From a checkpoint of a small transformer trained on Wikipedia.
Size: 12 layers, width 192, 6 heads of 32 (1 for keys and values), vocabulary 798.
Training: a variant of Muon for these matrices, 130M tokens, 3980 steps.
MLP neurons of a small language model. Each row is named by its layer, matrix (gate and up: input weights; down: output weights) and neuron, and shows model dimensions 0-191. Each number is 128 + 24 x the weight over its row's rms, rounded and kept within 0 to 255. Numbers have three digits each. A neuron's up and down rows have the sign that makes its largest values positive.
Before each neuron's rows, "fires before" lists the tokens most often just after its 100 highest values on Wikipedia text that the model never trained on; "fires on" lists the tokens most often at its 100 highest values on Wikipedia text that the model never trained on.

fires before: "e", "i", "s", "r", "t", "es"
fires on: "c", "u", "g", "in"
L7.gate458:114132145124145144126141134112134077104137165153190132130159058096144132114144110131143174122118074096143146093111129139116138095116080065162122130070123156157111118108123104132130128203103139105133089147130147088101107105126126175111116103153141157169130116134146121121124141111167164131124119083141131124109166157129135109105101090153107116117125126101101140171139126126108160108101155153162109149093108098140163093140125145157162104112124116125092122123158096148168141139106110119087112122104113140128108085153106122128133137135147129165152166132135103120133147116133113121
L7.up458:125112148142179109089152118103082128088128122152130135120131062098153122095118135153144133141078142116154124152115145133112131137131122066128136140111163153150085130140123151103099091146125139112115121105142152155164111107135129142137148115152138141096138141094135099141109108101140138181151119111112114127147173181148129068110090129101127154103126120116150120124151094079146156138101107171102060171134140115091151083120154130140165121070139119134143113128147101151176104150136111129121139107121105135194119105116119126151125147110136115131104101122160141118128147122110103100
L7.down458:153121135143161119099140109124159160106115078131120189108101112092154104147121151153130160144092115121118131188100118129126132091117115125140155122146117117119144156147128158141076116129097102111124127052130116165112121119137117171136111137112134098085171113138110106124142136139135136104190137131108134088131140127131130184090134148110096147120156139105139115125079120140109165144094105159118098149161154108115146077119142101089119156110159194107150144113106098112136155112104127131115173143139096119154118133084168135125133148107140117094146131120118089137134127147123169102

fires before: "u", " ", "i", "k", "p", " the"
fires on: "l", "e", "o", "s", "ed", "m"
L6.gate208:153133129091173136131152112135126087169152126125112146082159135117134100067132088157139128149125146121109107111192124161145126155106165123159144137112129080141140139163147108108125105131199146117128129085116104098080153122114112072107132144122131133173132116117113123157123125125089134112161160140135194126140098131156107142128107137110112164162123101102159137116099144118136103126099161103149093138112109131149095162171167080125114122134114131134123131143133112104131126145131129090163120120134130128122146115102098125119070117137137139165167132108098165114132116108105131066
L6.up208:093136108105147112119134172164105074132167116169100134092152132104111139148138138130138125143155138119136120089155142147114085119097152114147073132128136094128123152116141119077087102092138139130120167114129157151106128146136173125134123169093144137162082156126141126118126153135106163102113151084138122101126133114141154134144131152186105104124116155103141172123176135092095122133158141141135163139106110122094149138160134130134102100178168134135147143131110111155128126135129141141108134095133142123133116142107081142150076159158115123197105075106118129105088131128170150152
L6.down208:164119120145093081086134119165105111133110105126167119141139117146127157155156094181129147120096142103113086101096124117130168128129128129152116093144105114120099086112133141178088130131117129122152117136127087125122138131172130124143113136100175133105133115138081143092156175188137105138123092136161152127126126056160121083138128127134152096178161143078147133128120104136151127145138037097122120104140087118121094135125148139125165152096129153125162099162134141130155133134115137139123134118122147124132122109127114157117143108098104115155153140131141094126106105122133175136

fires before: " a", "o", "w", "in", " "
fires on: "h", "o", "n", "l", "g", "e"
L9.gate301:114098147127161151154152161098120154131140166081125119110198168114104155153124153084130087126112132151138120104152126145102108156141104138158143103141148131122154142118118161117093120154109157126034158157125169122101146130145095149135127112120130123150139149127144138153076104120150141143156174182166115170141116089151126116120123109116100130089122117076140110138095129176154153124131139114118100105132115109134089129133132084095131089129100101102114117174091131139124097115149136113113145110094154143143117107147093105153131121147102143094147151157139116130105122133105106124
L9.up301:146178183139159137119102167109086087112136115128189090170108148123147163097147089131112108125145141101143191154117105125103108143142134169148134137147140157139141143146087162115103183095174117124149123137117121131118123161128168155139127158132153140102114190119124152120101148150107097082126099104117105125174144148110158135138108095150084144080122139122109146137143125130116157130162113136134131099108125133116135088110123115135108095171142122126126129121129151118136116098152113175124120142111142108157167065130137139124160105127163134113146166151127136130127149130169101109
L9.down301:113127119100112137153146175149098134149112114138090099143111129090106125129142062104133129091136134106124092137162124094109147144146101109120124109145164125134161088125123116130128159137113146120147159187117151081162126119100156167150136111112167155127131147151136115117137134103160095124121148126124100121115142129116125115141127126102138118128128121100082061111116126111144191142149131164160101092125129099105097160161150131113115101123146116089115157149147161159154134147147111178108107111154078149151130112115141111148116149165087139127070091095136155111149093140158076109

fires before: "e", "es"
fires on: "t", "l", "m", "at", "u"
L9.gate179:140120121140145080138135125136103117131152115120147208126143093163115116108078135119116153154100150124122107118176134123125113122153161104118134076125136119134118123150095116139151108128124141143146153166139160136128149186109126118170129168162095143123141139153140076100135117117122172134117148115134135136148138157150117096105119120125096153116149121132180133141147111176108142154167161131110110132158152109091117078113078093152162102149110149143130158117130130153124128129145122111103090125102159100138120060121116102106096057116121196146115137145119147131122165119127115116
L9.up179:125123168130130114104161146106090164121143096128142131146109150120173164125114116119130124149107146183135127144118173148171141093130118110125104098107097116160120104133104120170143109140113125117093133138116189159072148128148122130107152104164134123097135112137126121117132116125126130107091128077149113077134089172155123118119161134140154176127134133140136165140140077095095167115150124179166144147140123137112091141162108083098123149073133137099159145140142140124138162133125143102102156126116155071124136110138140142107132126174109175077085131091130113133140138148127120115
L9.down179:119135108135153124149092140101142141145132151132151128104112164098155124162137142097141137179137135122103166122131125155134126142100133074138164109108140144136133144161142121123090145132120107140125176125126160152095164100134186112088131108136123111096137115117107140073153121161140142111168145090123105183141117168159149120135162124100124123085111091132146100125137146097130073099151116100122076161154146131130104120125119135108140130148161116162134067147093135127129136119118131123151152049109101097118133089142116103151145142120166140172111130111131124128176169112159127094

fires before: "er", "e", "en", "i", "is", ";"
fires on: "v", "H", "n", "G"
L2.gate484:111127077125100163151105112124056127089177134123137123111138083139101101140138161133132100129130122131154146095137141126111115112112085090083150091123160123129158134114125127119122110108097120107121103131083178099118098132146121157138155148125086153130102123132120137137093151139134105117155162123102150142083150146105113133118144095139144137129110146125073163120144129109163118122108117145115090106116097121127112121151142154136189102126098109110168104082093128119149098142147138112071107143139136182113084109133097124091087110127155150159126136104149182137141163104146120156
L2.up484:111110118152111148153141137116087100135160133094153153118125133159130094149173158117161112134092130139131133090139162122089128094128102127115125102151134094102174147160125149109113115155146109084140102118113173118085122102089166136145120139109139144155088119112130136112151155123138124143172138129107122153096123166142108152129114130149163162175143110148088103124152174091147127098097118133119119088114133129110090139110127161132146130148100137089137152128093140075140157128176090112090104135072115152145108056147113098127110135105107138173126108112085114126141142097128110127
L2.down484:129151105151123147154116130124102146148108105122127176123104141128109115145115137132094107112150121121143121128134157120142080128088118065149133151155095125111098130135133114117136150135092133096131137174119085112086119134111128121154141179072123144129159099133104162131109091095168124126136110128076091119106137161127137175110120113183147143100092153120133121154130142071196155138126080113138147108119115160095079156136138153118159110123172150154101123112162122124130161144126131133112119121147115130137110120143135122102133112113135096136138033152127154103151097143128109139

fires before: "on", "at", "a", " "
fires on: "t", "i", "m", "r", " ", "d"
L9.gate73:094132162149136145112126147121127108141146160148139117152133125103141133116145098140162159159080134112118117108083159110106108097130084168118155165135145129111117101159150163171133100129125156133131144108106155116157144140132068110118142103128081123157143123085117121145136091121142092091122119121140144125117096167087132114146114122096146113120122118140155111154142136137149188143138164147118082117141141106182111110127145143126124124056115136160135130101148136135126119146107109188103098181167124085099102105070141133152159140121138117127104132174117174171139131140130112107
L9.up73:152115160158101137146085107174118168141136172109181126154096122107146125168145122102116118093137127087118134101134106117130109126150119129111102135088148108158126180118105128083116155128145141145135144144114083118106153159156134152130102084112132138128140139148115068135112089128151099062132123165130098092067142132090105115113121130137104138148154121123129101123144110149122102118090135133125079119117144104165128075136129167103124126148120110156123055138125137164122079125157154113138112123128120115089115145122154103149118175137108128132116122137157138175113126180123113137
L9.down73:171133160157090159131124135124143122109105176102110151122098151189150116143111147153154095108133099104128152084099150159104096117174111086146125128120136113162120142127104092178141106124128081125144169096074122125130166161150169127140076110147116132098132110096120122127121112171114130077148139136143109116116148091111130104082123118120132119161149150118174108127138145160161127151121132126139082100133134133124158166146132155128132078104112186158120156093067116153119115148142140132126108146148154136090083145136114108139143142127110122142112116119094132124132114157121107131

fires before: " ", " t", " s"
fires on: "ed", "n", "t", "e", "y"
L6.gate153:149118147132111146177168103073104146147136128158126099100124096189131139123106109120145161111097123083075137128142148136146160096171148132092162161112106167158123129129134088126144160124114110136153119138144156147168110101150153150137113092165110120128157145130115124150154113126109118137123135159106117135114105136132104086103151111131138128145146129143130120151119112072118095101084124087172116112122161118158145153109124126110083098110116123072134127155165145150115109163089096099148113101103165142125109121134165171101126111140091127142163114177142133108095135120128096090
L6.up153:138174176126175118095166106116138129155153093100130078112155148116146092123130126112072137100150135124079141124111109128167105130117135171098145176118129103124118165117174106103117113124131143149141162100161089123129151168115103127131093117166122117107157095186102109171089153167118142130146086122125119157122091176147120119111098107146150111151108134116127120141113170136154152128111137089150096097127157119129108129127134098116102112106117157079140116188082134144136114131112116082123158123098149139122123122137148119113122112148115128163097106129123145129147098106142087119
L6.down153:143125120136127167111154120076107127115113126127112131111099124130115108158130140156078123125134107087081138116128108119139099101162159161164134136119140160102142090157107152124109108127109096079177067131139162121103138126101101153118155068137103154134111128139150115136119129128138142103120096144095129094114131168168133149140148128104070106096109146164185168149104169102132108134117124140096104107119114148142125106108126133137110115170127121142117105097131101137142137098126079177072140132127120131120131147182108136141118125177121123151125085120113146095079096154123134108

fires before: " ", ":"
fires on: ":", "ed", "f", "n"
L7.gate325:164140143153126156123102117139155101121146135148112118162140113159094129137145118160154130112154154095152145079136131127091117151124137154130122163105116145079126115146122125173160154115079132165133125079194082115161077147149158101122124138110106159129146114099150092160130110105148116104105136111127136141130158101128117135135117108149097156115161072135121130168151120117124109138141117123113120100095116136153114134142089132121120084140142133080144103109140123105160130137183098119134100156133087132112133150087182070111116142172125141140115125132084165128131161167127082126
L7.up325:179112107113146108138178113102119127144172140109101120158105130144139098175106116086084198149147119179104110137122120144160120123128149144162103138102139140140129066103085159128113116140086101139078140119120089079132129109123119083098096127133136141120126123123119111123130134126131124176116157142117161147104154135120129136155090130079118139157124112161136128107108145120134175153147134116104119133174159126203108107142090096103141136123132122114092098104084118118140136150165126093158125108095159114132120118132095145109126126179118138103143119109163138096129116114116110130
L7.down325:148135058130154104134151129137148127136141074151142131145138169135137117134131124141093142123128125151135156157148126150143130156138155148145102131085103119149144106115118137148117072095104132108146149133131130107120149142123100135156069101109140132122143146066147109142141153125118123164100106094063164137078144139119099145131152129149137129138099126170171144191150159125124109142107075152120125101137095149130164136128131145157120146140131179129125124145150120136114069120114133122090136149125122141115123099130081110149131068110132167112113135097158122147114107063158153089

fires before: "e", "i", "at", "o"
fires on: "l", "k", "r"
L2.gate107:110132129089151109143144107117171115101137156123135119103115139120145119160110151107123104096120140139093147174114173131127136131163198105161089132104117148100137119157129135135070135149138137094109100106167180168139167178077135134095135115154145167117113094133156155140118134107093168140152113106124103117137095099148123128143123143164135149101116155130167104146147126098137149146129122141116155166146140160159084128103157126102141105137111155141152137109134141124145128162166103147137123094118159170138124130105125162166113112107143156101113131184169088144129145118137095087
L2.up107:141136147148166119150175115149103141109165123159166126141098119126091111117106131158159122138120159123181136114187163118100157154092143065166135121154093093152118132135146145147118116115098164096130098089118103124157171111115124117104103120162095094161164111126133134126095103119117150109146179196108154153106111112128126136129111121123163129118158122115099118093098146166134145129104080111133122118117166091131131106142148095136119139112125103105116121118168124132160126113078129131151101172122135178133126125129115161137120169150170130100153150110123103143142134151096159123
L2.down107:137118163150129141131162111120142139125156094119140139127116157145106167145162079091122137129082143082129180159128117110129081068132141120158119121123125131110112077117084135131111110167125107152111138095155166141118125133079137114127114109108114169145123108137105108142136160122104144136152167163132126165129085082139099146148132192156104132153138086147152081120122126140103132161099102140126157142104151113112165116150108126142153161100090176171127129116154125136145113145137099128102119106142152146120173111093112152150119121110081142111123105118130106125164141135179097149

fires before: "a", "e", "o", "an", "es", "at"
fires on: "l", "r"
L2.gate88:108129107114158176150117140125144136104126148101159143125077157082118130133114142136120115107134149150130141091137091122140104141102107112121140126123164158099130126096097110146129168122099109155139172113135117143140121114161096102201170147125117171131098140099062126112096130129116145128084123125148112123111123118144137130139141141162118156124176109085113156137140114091099151149105156148118114153173103131120110132110130088155153111099167169119124133128142125154121109166117071123116150164120155147118092070107083148131117096139153164097095101092120115139128138124176159131
L2.up88:119100155134149168154102159103132127094154144101112114111116170107141165118139122153125106113185123139116116103101138106152087131123096106126095105103110097109117138134120160111111129136114169138126129152104090143080114076140133111161131109131157135145129096111134117120094106116160173137114080139141174113123127114135125138109134128124126116131139135153177048116124141125161131162160164113158142144114173109151130155135113088113127137121136120130137160136120173139206125138159095111156122091109144135143127119126083130134116160139103173119172173091118113093164092163134125132
L2.down88:106096137143086092130136118103126167145142139162123070102095161109095129114104125141126115135142109139148122121080106167142145144106119082152138164089141129159153095104126112165109137145117132105147129143140113133115075118128109110097096134127123155133147109158141156172151141142118121123142101178109117103117116142147086115108099108112115102146166108156118121124123137113144130104141131118140115134124146147097080153089103102080163129114167142103172138146108126188099151140192111146099145164086116094118132107181099136091123136066145106129150165104145148129142148116128134143

fires before: "t", "p", "h", "c", "es"
fires on: "c", "p", "l", "r"
L4.gate398:085142141115145128110152115142131145123156160120111134102143134095153113159109089117133129112101122163143123127122128174080107116162149109134159134140142147139172110152141153101112123135119134113098124082137159145109156137129146103149156055114136149087172148123132150128124150137138182130071078145109130145123128088115164092166110138147149138114116129137134183124105136120144143080128140124119149131125098126115181127112120147173142152179110102133087104118129136078133088142125148173136113114106129152101107130099086099146127141178165086129160154088101156132109124138108116114
L4.up398:138137137109144091127109074132124130075084157148115104091133121120136117125156160121159145178160129136188086111146106140121149055150095112149125154155127122143122104104128166119124104105168145094146122106098114126112133131095129154119080143138109170134090137122092144104096105144157141112119153117114105131157142138161089144149113094117109102117145123131136136133131168121149143111113144128172149153151150138140132159135128138121097131147091066099137140152126087165115095142125107114129144126146065102141133140098106140140137126152166166112130138069130143126149182151111116099
L4.down398:110103143138182105142135103103106144134075076107147119114154099098170107146113121105115139125111120113168122096134125108130152119093137151117160114096118079138157130102123111121092102161127147140109119127153115123141147094107126114103143109093126174120115129113112149148139115154112151120116176133116113159092147133135159170106145134094098120097146162134149143144150109161117124133096162111122169117167155125116092181139098107130139124086115117148166110107128079077132158122098112141111120113133117109134092167108096091084131186116114115104179111130108108132146171112126179138

fires before: "f", "u", "v"
fires on: " o"
L9.gate348:160147132128097140120103120148132081131117146156123090161163100135117120119096112122153119137140133140124141135083108161086134131119171150100141114114148121134188115126055120107140121135111148125102072121151124138140104110121154136164145107139141100132136116114128108079124179142130122153134144125164138096104090150129088158156125167118142142052136138133123115117149114133131136104116121112156093172112129109163142130110123149124110127086082109146081168106161133083141153128139121128115118139089133114092114102090124105158145170138183157125138100118103128104095137078104160123
L9.up348:143092126137080120106159140094123115152186123119074111134162119099112132150142127159144108190116130136125165154157138133129132153135097124083120150135125043116117136128164132149156095154148138114107119106111132130114193118135090109113149139135110141133131124137127144134099149094130109116168102111100146122140112057120155124131088109106130122138159139133122124089101136136095125167151128152093156122099193127112126089140106105117115128117163120132136133139091115126130120138147171102116150139142086147132148125160172130139114103140114109089174131115140115178111098101168100122
L9.down348:146163145116060153090106164107103126115118151123124113125167153152104142105142138118094102179123155115093155140186135116158141086137108133106146122132129124097093156108106109139160130152118145145126119104154138126118127120140133099090171160128163163156142108089117128117153159146109156154136123135113133160176112122104112128125127116134137127094139160174120161115105157069113156141133110123117127173159088095156144145129091157157121113118129093145097153114095120144146133172135105132127120137156114104134156134075098123129140158123174145132144154087132153158160182107100118161

fires before: "h", "c"
fires on: "c", "it"
L9.gate145:122135168124124129119152109121139113140107077077105124107144101154103096158129097099133125142114108108147098100138109182143151120127132149113139132155152082139156144124114101108143108111088127115118134099146119120100119143129187190128129098155118109117103130144136095138139153116153149157108145129106084134089098122176138129142150132128144124092125074111091123124112133132134148075141173140137095160093139114118132122089117141149124141131170118097104183122074159134122131126122125158138138111130122118117098144136060124097096131105168146132133170106113100086084144133139080167
L9.up145:125123158088125144167102143099087152144073092096105069128096139144130135119100137123062150111132125139153097118154143161121103123135101087132120098123135154104134148173115127146089101125155160107117124138155089122139146132113136114172144151101150151144126152164119116144124116114163146138122149150130155143120114122088135090160173117126099117176153074155122120104140122102175138150115153108116130157140114127126092084140110143104122144129140112096145093125148114139113129101141091115134134158107093143181133141131153096094154166153146065081135142147128159130110126126165109114
L9.down145:123124128122146152095120124107130149118141158109115129121136155120121118084113118074155136139168151140088111149142092114130177140090080120113164098123124125083144167142069111150094148116146114138110124133114135091109112075152117097122132125109130088116100106150132137105149046130153141144122112127129116100138130127106114171188114099121108169125113106138121103116133095152151135095135178097127139097103122164144108080123097108120155119091146115181089145127118158121136167121094128084121132117132136165123128137142132142110144128125103154086151150094150116084150157106129095126

fires before: " ", " t", " s"
fires on: "ed", "e", "g", "d", "y", "n"
L9.gate442:131109124104123116087143124137177138171082116155111149145137116142172136106142149128174168084108116128128127131173094101157110159077122111128100162099122144116141126140159135129140138119155081136153100074140114099115116127130116101124163133076126125110169166126148147156110145161127126154099127102107143126120102111146118098146145167145070129105148118105151137176141116167113124166071139184143119123084144143085095137113144137125134118106153158138145120114114141131124096155139132113111136162112138108104083108153117110122118123125106176100155149108156162126121073154133107121
L9.up442:157104129105155090130158131123095118160120090130150085156156105146145122138134115127100134121125154095153127127153098149160115128132134133118069178132144153125102108119127134111122110095173131159155127119109145156102094103137114092137123115142116119145083109110086149115120137136153201123124114087104150124119132124159128123094076138148112098146153120132135094109067151163133111147110135140129112086139131129115127118081105120107114118151123138116176101095061119145113144132115142177135109132111165111132120120101073098175145135156133117125144060112103171107114108157103120124
L9.down442:132130102185134148133172082142111117131101170136113203123163138122111135120111134125133106155126093113091143115153144115085169094139120133123128146108129143119116095157107159156126103161088108139125176156146158122125125150148148101132128129122106135096147130133107155185179153128124141108135165113101128133131100112136119124102150086091145169122105141135144158152082118098117136115130131103115136091119154121175108153122116123108124144112093141131128103160140126085128179107094141118130168130154141170090137102143069140126146140161134138139135104112155128156174153108116131062

fires before: "a", "an", "at", "y", "d"
fires on: "i", "d", "l", "r", "m", "it"
L7.gate295:151139183173091136179130066149127155127161133116133084113166085120112126139106131109163154138088125119136124125089121138118161109120137127148125098131124141131120085133113118155125126147147112116139118143105134089119110131161112123125116129137091101099089116123116134113162089129134156067091140104087100157107131132111107119160116137123207146125133152153130129113116129153093157121130140148155140136177126108131101084089148167112150155114067100151145137130168130089121125104143121161102163129106110129165137152136121136115131105164116154139066127165119131169130166111133136146
L7.up295:160146103188123112126094087120137112112102123183135111157167120131125138132106095151131104146093097168129116135118125138115136134139108171102098128110129146130101166097120137112105139116156128092099132121139122142171129130151141125150091117121116159142110157164146135109111083109128084143130123121119125125082138136119079140151142112115106097132130167151117076120161149089134130146142136154144098124205152131109105131171143161121116105191166119123148117138175188114112103087172112109118120106154116132119129132126119169108112116101158150120067125117140114119118130122181145144
L7.down295:128127129134148107106118085150122115117142155113144117146093155128097135136115140098153120106083092137147135157100139134118103118132121125122130130171109164131145136120141077110114154112128095108122186127083140087144117138142147119175115160126112120158133082129101141142132120161100140126119147121114132172153131144135127158163144130135139092143146156121118141104133130135150116103160130148088116115181176122144135127129117159151174166130083127127190110113141133095129116133157146165136157100140118114133127156153172130160125126157117119046087135168118146093213130114116109085

fires before: "e", "i", "a", "is", "y", "on"
fires on: "r", "l", "it"
L4.gate247:099123141078149137082129136126116141134186148099092128118178146129144123174144184161107125135115149092130107149140148153123103081174098128129103121131145131131120077139184126127106140102117135176116146095135108137139144140122165122136120102148126185084099131166129097121093125101139159098119135161128140147129168134131128104112127138053134107157190120160097125133153142137093111171140140124118162127135115135098145175081117134149099118131149153124140134134140151125142128125141151138101145105140111150087129133148107143105092116109146113130122081154161153122154173101144113128
L4.up247:153093134118130145122134097111144179125106126143138115118141131119155140141125158132147139141099133082126090140142165119098143102125127130131096121123161146122148133098159090133124131119117129130174192127091137120126139102143091117168112092128120129100148140100135104108147131122136139142130163187150128151133150136103129105149097147126159134138115150137110077133139146130132138142100111135134093145140149085083144119110156167104121141082118133154089142134102083122096135168125112135131124161125090062123092186145135145076117143150200155100068149126119107091141137127077135147
L4.down247:136115130108128102141159092161124128125132140128116102061123123156126125156095104113139160151106151104161134129106147124160079096130154149078103149143106140125101152165152094079142106111104085135129095104119113128135121130085142123130195095118114111121160104119077100143116110123142149143136179150113106136158105138153130146108136093106106146135103079144111121128160102110127139160072127165162145130119142097091130167093156130125108143121070164127093118122132128130146134191149088166128126128109162155133122100123162153142098128118125106152117117109109119149116111136165134097

fires before: "e", "g", "u", "c", " ", "z"
fires on: "l", "in", "it", "c", "o", "t"
L4.gate410:104115167162121088139156138139137130164157171102125152108160126132166117137108132136160063151131118150147073067118115121141157122171134099157121165162139139112140139109111119094141131107100152126110111164159118119095111135111126081140116173109146138133146114159151091119107136095130117117153138131141084111132133131131130092142119093122128136136138141114137120107098124114152188139122149132066160090163121134130111075102099102131121133159105109178114109139146089153139139138117101154109162075082122120139096121162092130129118119109104131099130145134116116111096125145177097094
L4.up410:115072138116108087111115125153121166116138105108107153161132158127152098081086136077118102146121121099145118148108148170101123125179106147101139165135105133156088138116129129134152143133106154157162173093190169161132135117142134104122148124143135160118149098109105110108104157118119134139131109099115124129122111088110150097140127103137161164079144148167111122132131113117136157117167138151133114169117106144123146093113129144141135120139141115152170116102133076143139085131124120104146140141108146063108102096125132165147136108079125171151127167097081116138094125112149155133
L4.down410:112114158142126117141129141158126116094106136148114144164184118135086123097112119106119103131163165137099172149136164136153122078169096097132134127136130155157175176151134103109106079124132099171108102161090164132110118132129121159142136098116110159113101153192138103107163129155137136142148131138094101133131127139123145120128144135127113171156124118158129163155093123140137138140120069111146121071116166161120109134110111124127127143087123151137134114125102075125126160146125124125100133120150118143130140182091163110077146120187138136162156150131094111120143168119136136104

fires before: "h", "w", " ", "u"
fires on: "t", "o", "e"
L6.gate214:094113105132137123107140142096133096132141130118129118082150158143080097126138134163133159151121083106144094122190105123110143139126118146098117127124121156108137134188104109110095157130123129120092117141153070103143087121154126073175118103115088152078089143128150152113129124125135130142130160101147111108156108113135165137125147143150089138140138117110134110129183111139155129106131136111109153089103147153134110134131144150111188088100130141140143081160091131112095144130174142155128103138130132140116078131137127149162143161104123120121141112137112091140144100189070128146
L6.up214:140167104105120139119082101172140091161093105159094151078131092078114141112120135102101110113119103143165187125134128122094115136137156100112124148164125135110119162117147116087116125144137099167151122170146107166131124131122118145134111166132141108101120134101142146066096142151163133114098095125140145188119174080103110119130147089135124155120122137122140099157138119103145129140112147148108152130155134154136166134133111149081125091127087129155159155118117147117137105129190163138122132156114137084082136131121083159150150128120102151138167125148105104124153115114142109138
L6.down214:117096125144098111140130108136101125170161119153170102112066182096096119102141161125131148143131170148140132124128094168107093137120135124178121153113125097142096138151102131085149115132163101114113102131123109100145139110137101163104116091120135141139092121142129125123161143138128114091149149139134130147105111098139072108161107124124180163115089152156165069091152134119174162123131142120097178121145101103122112132119123142116142099163130076133151194119115130160119125144111105130110121111163137139136096110140105169147129120167133151088136084100127101140137126120116111142

fires before: "n", "o", "en", "ar"
fires on: "w", "l"
L6.gate370:113129088139145113078140145177175094138146160162126130141084074127078106119090118125134121154111128153171152131129176111106135134135159149126158126127103131113200155102100139086117139140128101134128096134132128124094099138175165133108089159148113140086115099101150105119132088144128129104120118108110126122130093113147093161111173141179122106133076126100103093109124119126161136081113146148132159144127132137110144141130151126152103122127133129162152107166159142146155112146122111142119162123152118170109148183116155136168111153129120138121097141129128143157140097105098120093
L6.up370:146098089071140156123121135160164126163106191143099160155101107104116128133125127148088155154111087115114160141111173092120122145133137154144137106110140139146164105131104108097060123159156115114120110105117132170149097125121144134168082108082128129141118132091143104144146120101121125125121104119133109091101142132143118100153131156150140118129097161113124107126101113099123144118119118135128134145157139125116136173120149158117110132106146154112119137143160152136117123130106118157139131124123187117138154137145178106124108104057154076136103089106171100164197124122150115126
L6.down370:091159126141141104168095126170114142115116124136150124144117122140139137123108138161123164124177119106081174102137123124115127083084144126173163093152173127191161104121142168134153129140125170139128110124110117139070149131125100089158110143080167135121167154156135135110134117157131095117153197113111093143115144144128100094132151144152102168099141124078099102129096098120147138143131128107118134105114144086133123158136118141152137088116141129109127140115142094089128132114123144090190120117168119152095118093139113091108095121117136137116123128142166143120143134143155119157

fires before: "n", "ar"
fires on: "w", "er", "h"
L6.gate252:186155092122161127115187123134175106129129129138147144125146126148120128152088117143130154118109114125139126159141121107125080144114163124099124097150131094140171105109072158072127174156152098126075107111118151128136118106157108142176150081176122153118133159129102088130118110118130142135122107089105174140119113078133118140108107137150108097098135085135140156138132126111111124121145086100148138135150165144153081147124153120143097105093154131146105096132149144116144151093124116124177169111139132128164134142137113125104108129102164091089164169119119127144139120164115121123
L6.up252:125107125134143140142156113132144117147134128173125120160165086119087139141136119114100114179143152127130097136142122100112081092128145122119133160185130123144135101081130160134136131135122130135159142091146102138143097080148096135124094137124173092102097135137160107132094096170182153159135114091134083140139102132110135159114115118109146115102123118130096159128160160159127116138109130096135195120140130161091131135062135147129135170119128160113086089114170146108136179139136100139165103140110149175093139126159109130109156146083128115115155148115116115144106142150141132134
L6.down252:127164111128122086151119117099141124120090130151156143130105127115148121118095144181186132120147103122117148098111169152150102120125112105100135113153155105162159122142072104113123089139176157116121121166133128132073145104140102117087089175103133126102151104136155149105103166133108131109135122168155096128130107177142074096110106134093121089169126113102114119105140154122140154116120090156128093120127129133172147117139113132139104118126120122152141133136176103093131098115107164139145133128146127168129159172133115108146124143089110108162137143109116151159172159110089148172

fires before: "e"
fires on: "l", "m", "w", "s"
L6.gate139:155115098112114121112157149138135116133119131115109151141141144094110111111103165096132125129107124140124082100156131131139148119102081126110113085094135154125093120134091181102107155095136120135091106088102164134126112137117157188094153077139111155126104125154140090120122156134129134122081145154103105159126147135163111158140112091136110166121106131137088176132149108151109158174114151137150167166134120129081116120130138122105117139117165116134097094102130093152139138149098153166157136135156136105111107126084135094123151077130142096152195116119091148144099136089131134146
L6.up139:157166148115142081129117172121101107122127132093104135135153158129149072092097155089137092130113144113131093103136159152123137109131107120114140122101155138103111108109070193153116108119131106154124126104136156150094160147092135166125139118134121160143120106143144126099116137156161122135113139123090096181118121162141098161125150123119123150157096136157153140152138136139111145135143136137129162142113128129046116101138115162106114127140173114137103100083133117098181126116114101149142155150105148126146080132061145134156136107159134118131175108115125100137121142109175107143
L6.down139:095132135127103112113128150142146105105096129168144144130104144137149090117109175119114106094106146100120140098124107115134084093166119123144141093121121120113120101183158139092126140112107128164152192122148134148110146117164122141123112108130133132117140138125147118077132150111158119128140110140106123074137115121179112151130100116133073108134139143117124150140114179146171129154147161146166158133144125142122130102102101135144108127162130141092139126092116127146144145134134165155153149144147167112086074119093128056183117191140163149121122106141113126151133135133134069090